Weights of a small transformer language model: untied embeddings.
MLP neurons of a small language model. Each row is named by its layer, matrix (gate and up: input weights; down: output weights) and neuron, and shows model dimensions 64-255. Each number is 128 + 24 x the weight over its row's rms, rounded and kept within 0 to 255. Numbers have three digits each. A neuron's up and down rows have the sign that makes its largest values positive.
After each neuron's rows, "fires after" lists the tokens most often just before its 100 highest values on Wikipedia text that the model never trained on.

L7.gate504:124107151138124122137131149116107121130142097146096155203127150142122094106146123132135127110157116131117109116145155137143169175102118136119086163137134134107115101135119139133090092148188108130139117121113129140105140153125113117127133152114179076152161142136102155131173118169170108145108144122117124098113160120133119145125077154171145131107121134103113089141139106133085118148135173106145138119114111149151136173116096120150138098108107128131168155107142092088143144151146112124124112143124173101115075097112171141156150160132114126168165122161187121138120138082138109125
L7.up504:101148149132094153161090108108093112127112127167109088161158137124076108147170115138115139095126131108105137119155140180122118157124108129138083117154133138113149115118113092121115078151123130121160132104127173118115144160136133150119125140089179114136123112083182125117148138128167075091115170145179106169147117096130114141190103123153103158182076129120122110176123076120151137141123127115092134139150099113141165107144112127139100146166157133160200149138153156144124129148132099140139145103105111123127089127116154132117128119126119138126147121123137123167121125123124133103
L7.down504:164113157136056110135116138090156111117145155139134128086082139132109115143130132119132120126141111130129135090110129142102101175147129117139143120085131124108165142122101109126132104104155114140072153112125100132139119122105145172129137143106106122131139093116118117130135152181111115120126105121181121171135151140109138148068136092130117130152122106113139124112090113086181155157092135127125153120113119170148119086083165146126095154131161122113100135144125155116114151147118125117075136135084108153114111080103081153123124105151176121097153147154112131145155126125160121183
fires after: "19", "20", "18", " "

L3.gate322:130096113140109118170166119117112104150143136128100099073117126112145142163130109146138155123106104135143148130155126164103147102158147122144088114105110148101115138124158152135161137135115087152169122101078135137100120122118090120143136159157125183166086174123137175169126109078115117119148121134168160124147115109097167178120132148092115127149098084146124117151164155136131135136148136131163129178146109164127135133117164142130154059108158159144123134181166126136147145095129126142151129124117137160115118112130109125126143134147168147137087128166158121139161153163169088194
L3.up322:091152146128151138092128138101170173145137127167115112122119126117140125160147156122154198100128172152122161149149104152109190150138098113128077126118130160135143102120177127095078094123126121112124142134152094123158140087129111097108134144131146135129088115113085137142107120145093132181100145156082121119143114119104147111089146126110145146123119141155119152132160156136096126114142107132148078156151098142084158134102105154126127139142130137074114093148083135113173129137133148129103123125134120154115130095142129119140095177163132123090108119163112123143101155137121162136
L3.down322:140140133187116063123146121093133118115153159127113107145130133148150126109107090064123146133112147093153129156146153100135141141165105137157152136116117153121128138080119111100154147146174168170182122117135132164131129144152121141120096121134196136156125167139151136161114161105115112110107126155122090147122141102112102157140161186101163094134092133119146142117188101166087144139159175126154125111125136154116146164120094093165145119115090105099140130128179117124129076138120121134140124136140136078162113119071086140106200118122141091107137087145129126149158139128102108125
fires after: " (", " dis", " \"", "-", " p", " c"

L3.gate150:142143101139129161143143137133141140123132103135124146096156107119118082118144135101113128170131138155105141126129152137150110117101117139148090103108108101136126124109162129107128079142138072142140123139121075152198147151094082141143140147087132165166112140133111164157169145107102139129116157114133114129123094128131145123184071135093107171099128145173114143143142110107103131099121126130132138123128111088114096165128121108127125080104114148111131143131126125129110122144123146156146107157134126121117100111112161073101125123148136126134111128145126135127172145110148153116
L3.up150:100106102129089150135109117110153112146116141152110162115176131116095146097140141113139132169153116166156163152157130191123175094117135126149167114109102124107103161088147113138119155104156112147171103139171073165137105148101134101133149129149114130156126142147124127135135169130169186159132157140117100127127132142116111137119146145150133140085100155100142134130144138111120128153149163119130102148120122114101130120094118128172109162116137159149138125122144135124152125114140157129088135108161149123119123089128152120159120088121154102164150160127097119115175110128102138112
L3.down150:160149102150099152141142106105143114117143060131129134155136130126095115137117100104099188102122119144127118136171141117178158141112152141082165138128143139160194113139144125134105151130148151072108143120158109176122113138116119098188134126108192131110149128163100164115129052117115160121170104130118127119124129115177140157162128127145102146086119119124151113139150092097146137140151098144124144098111118124109131105105111069111155149130098158132140167167138117137160134121161099115146116109071110119115096100109115143133121129133133126106114135083120140136114156123156146134
fires after: " b", " P", " B", "==\n\n", " |\n\n"

L3.gate671:131139114139113133119107146127113134174143123137111088122145117158115145152116116108099122115142081158079152160111214119112154159138141112122111120136138149138157154141105124088107115158170153110137128112112111113144072159081116167154137086127162097111180120114131084196129138146139128135131167106137146112143104113101084107154120097153101138141092123165112127132141126107111136121096136133106109137135098091170069125110101155162150135140129139126128153137112115132140126078120101140126163138092158150149105143159120126144132115140098121160090102112134171118125169116093151149
L3.up671:144125118133125136113171127147137152148139119119127145139134129154108134143120144110117166105129117113090106097143084124128170147115126139106088129101155131127124097154139117104131087076106122135101148106137151153148117102105149148130133153115161106113151165137192123135119143164151157132123109156125136120133106118112131132122117113117120170185095092140123104148144138151155158100151103136100095153107097148091160133130122161164124145148160112155070162123105117175158119135108135148134167091122089151147128134171133100145116161172104189093133152178094129154106138095150166105
L3.down671:159127123145116149146117146178136159132109150144129149130158088130070148113130153122117146158130113114111103146149160149117126106103123142133092137142149132094148137121151125128124116151134142135171086137143129120110147092110140127129109111109129072111136132141105124137155104169191152101140141133091125128117157131127123122119116141145125126163108147102120125103148141156088118090128119148147133137083078119108138123118119137140144135110106139147138192166168125121097142133107196123184132120149136158138154164117096214143103133133152119100111118133118152135132145112089140103
fires after: " ", "19", "-"

L2.gate461:118114118139185145110147134178129157118112130130134146150076161096119133170139114162137138134100141096147144141152132131137139157095052131120068149099149169146132125134139140142104091072112127112134134153119128117125136121158066164081143131121150124140129057149097164106113135090159111137131141164107121117149151134149113113141135130144117179134115184133121162186143115141096155119119146128110105117162124121115132138153089121130110120140119081139089110158127121131146130126127161153122124139143120133148169126135097096121093160145121151107112120114124143126119145078124134111
L2.up461:095109112131138163126089138126116148192149090163101073131140103091121130132167110139121087154124098174164159086112105079094113114107120107129141126119139112149162117141170127153140128107132146100118120116115084098155139121131119135131153215130162142107167152112140133121168112126106151126118164118116128176139156136076133166104148139111154137102164137175119129175130114126145120076147110128114142127149146115146147169144081142082135153097151098133120124137165137156095110129156156138157115114154145131138092133102161102170079105095121152070120120138128090106125128081102122116
L2.down461:129099099137152127091090127143124143123112097146101131120098135121117116139160094152118105118128103149165134151080141124129101178108126132155083135103124156133153130147148113134106148087107108120155138110127156153142138143127141142128111160119142183164148118159093145107132110148167137125149142153132105110117176129105152124114118127129139131151143116152091131164171125126131180129080071119110137107127107159097122141117135170112098131096166121105129108109144121120097131164159152159132133134131147172161116124121085122127158157144131117089096093075092141186104106126120098169
fires after: " (", " \"", "-", " to", " '"

L2.gate91:141164164115084128162120113139108155136149134117123080088125177189095128125137148143139116100140108099106122142127101123145085154122086139115115137114140142133094129139128133136143141124126113135166149116078127108124151108165115133108111149139165138169118102127090131108124117096181107150099111091140104137142150153103151128143113130128157157159145119114134129086124120143122143184078131131105117111161132161116135130069124105093167140106107117113097080150149129122130114153179171084141153179110116139122147147119135093145093153116138144122138105099124125111125161116165145133
L2.up91:155159080126118090143139106107129139156111069123111129114205130112135135117121166093148155128121135117144081147155090144091122139121122105136092172102120115123068099121145141153088144095127152136143119084131153131142149141135115148151135127163137122108127073146081158144136123156180169172123108126150129099118098173136132139131126121115145124150152146116146119127139121163100146141159099111141113129127166128128136139151101168173133113138136106141127128133134080185080120093142114119143124136125127131160120172147168084132089126103141133168167127117155113098147149151127140119
L2.down91:132086104128155129079134170104136146125075102148147147130146064107155137120133128149122174096106128159112124147129090119160132099140115133108116158149133080166153161121152141119163145084147119108132141095172168092095096144108129105117131052127119138150133120183106136108140105118113125115127134157100147141124116141164126131127165135117107121090111105121103125117129071147126160128155105143097156125123155143120116121151088132147117070129142154095098158138125136130102139127119082124138083128145110147128100125160142127111143095138104089141156111146140117103150109127159137113
fires after: "19", " (", "20", "-", ")"

L2.gate239:148117160156149151122160142135131152177093095127085135090113113157099162110132091096116135134099096128160164166119114133119150133122108163154148117118124126129118123113115128154114108094124115087086108137100126072173104084113157102151122162146108129130130159129143134179124173169145142176162139121132099104134141158096106108093143124109092145130132132182094156143153094172083134142154167101130141101146113122125113134135115109111086135085138101112143129194142132136104127183092182126127128154169115139140113150107129150102104099142143161167124139141140121119175141112141161123
L2.up239:130093153128149172118117155125171148157090085069119127121094135150159130110154133112108108082076131129160114145113134142128152105130141103131109078104121116143099115128129132166120111118123113130117134167094134086123165094174150109151148167129105125117145133137133131125179160132130118148153122138149115110152157133094181138107173117120115162183153173160086148133137126145138100134181097155118104093126093146115137104098137100114140171123132149087123121127075137112125118130118204143131154161120138126112131110096128142089106128163123126119189168118105143103135156136122110130
L2.down239:093109153146158164136127173102152134140131099112099121128199094116116125137148162146088109145097152126122121177123153132152114113117140118142137097126125131131114150175130107141143140116124135127171152153120130102157163125167149125096149127130138132143102081154119114122157181130140109158144126157161139131141158119112131124109158164165141140153148144157174090128128136122137130136136169152099065144120088141107140161060103161107129096106133130107163105156073166177113131118129183158139139121103152143104127136115127128123112139164113093138142167123096140114142167158134128113
fires after: "-", " \"", " (", "/", " the"

L3.gate793:140134132174157094119188124123139137105138105110147161099134171104087130150134168118103160098133146114152121169083145128139086117129160133149131091126161092150121116123135142113129126154119128144090137143092094122106151075156105140154167110131089178156127119113142130115159161108103118103124134173133145154137114137095121141144164147129119116134124114159149148104092151161140128166144106108156169106132138135126130151117143080143136120129148114129114127168129162161075137171170133145158132145118124126101127142166164089127125094104102143104139145156143143128106144102109097102
L3.up793:113082141137138111155166138112132189181157123124138134137102127119114129107101176120091116119103139111112107143120118163116122155155117128144095083142165129139095125125114133105154113122145126100137166139092091100110173115122083119127152142129158163121152143123150159137153141137153123147132131135096129120145112106132162149110155160150142132096109141190099111138161147166136160135126110102106110109129138085151150139109088114142103094169152129124120138131151106118161096122106114153108128102141129068180143121115113089122150166133136095122118129153141163149120136089145160103
L3.down793:130127116147147129099170090117134109101109092130111129142159083152146123124095144153146113133176170118173140138133131130133083124081121096127130104100151146158098131166120147091099133104121128140115138162118109111138081098119118101127165128138119139142116105127149135111142200114124147147135139148117151134115129099127142127146141122150116109151119121099117140180136119158092108092104134151096177135112109142107141127128138129137120140138151145135090135146172178151124140128140124118121145094130162154153093144144107127117149150115126105122149147124122156114156122088054120107
fires after: " (", " \"", "==", ".\n\n"

L7.gate482:145117139131159128112132123090132108117111136105099138113119079166120156130141135136151118077129135170132147146150122143130160164173118136082121144144168147167153117128105108103089116119122126081103155110154133077144131105126117153157145110173112105144070087087167186123107155128158125098114115153128107105107110125105050120137133159089154146135136124104145151120143101116141113135091148142139130114126143129171114157142154107114132111141179129133111157147133125132098113146133142168144159124161193136172120143112150172105133120153132124134078134131151120092156091150135113180
L7.up482:112156146138157134144163139153133153102092108136111140119114138132140138159141100145104128116156151146158110140099127131113117160101103124161109100142116083137119130120106156140146141147150129153133151147122082114095135086131153128102113089141145157139137084167103133092112146152189163149142142114132098135167146112150141123117158107129126131151095129147143140112150139140143131159141093135134072135153129112091119113159145113111157140110143148134080157145115079133096154121118072152116088136094095116122128117144120145133130141092114132117139103166080124107121103071142196194
L7.down482:129119130123101067100139133112179110173111143176129132125116138090143115112148109125130143144128126107123159097094101108143132089143167123097125161137151148154114143172144108116122101131147129130114185131140157106135146142103135114122167156104092101167150131133144146143121182131092128130144148135164081101136137124163114149128144131129138122165135136157110147127072123135163139110113141146147162154101116161131116128109179151125133160162120140144118162115105188155151129140105162104160090094143143113101142107112162176151168110112102094148126165147155108149126121160138111116
fires after: "-", " (", "|", " |", " ", "19"

L7.gate793:121123168159130166147129118108129121153105116138104145179112110106135111129112126096122161134130112089131108106155139103111124131160140109099121133142061142160118158142111129151141121119154114138153144112104135134126179083114111101151171131077115132116132160147133160121143151135121132200141124108125090133191114176086124148087123113124069114158126105149157092110071149150098125131181178136138124143137093132100100121127122149096111072130115129123123138084140145119128123165099083147182155138135107111100148106130144135135114158112115150188140102145140163140134136151094109090
L7.up793:121114159090105101109107125135074094151106088137125121152160153129106128137108135149156119153123144117144152128128153086141136125140150143110169120153098167155150122107101128123127090117165138109113142094151096115109167138103129129113158135144113182131130141131167139121144127093090107183122105090135124146210113129095147145114086127157128140147127082146127124139103135124082128142140175110145112145155075126111094170145138127109117141157141139126130150092114175143211117126120112099150153140132136114104128128103171106071060126125096120169117119166128132128142148168119118131
L7.down793:117110141146130075102058092198137104107122111156135142108135122173133170137111146134131112149119096112109147128120133083117129081162133113095167129137128150093115111100070173080104112176139132160120140139141108091131121139079127113117136120133133162149162126151168133135146117122096111121149190132145152138159116126107087129111104129151106158079113112088155131153115149131107135132128115097125109127134119123123106158120118138113131118130160119127128132092074144133140140086074111109138117147162151174139084163091161130092107117163094114181111153148117121113146100168121134140
fires after: " C", " T", " Atl", " c", " G", "C"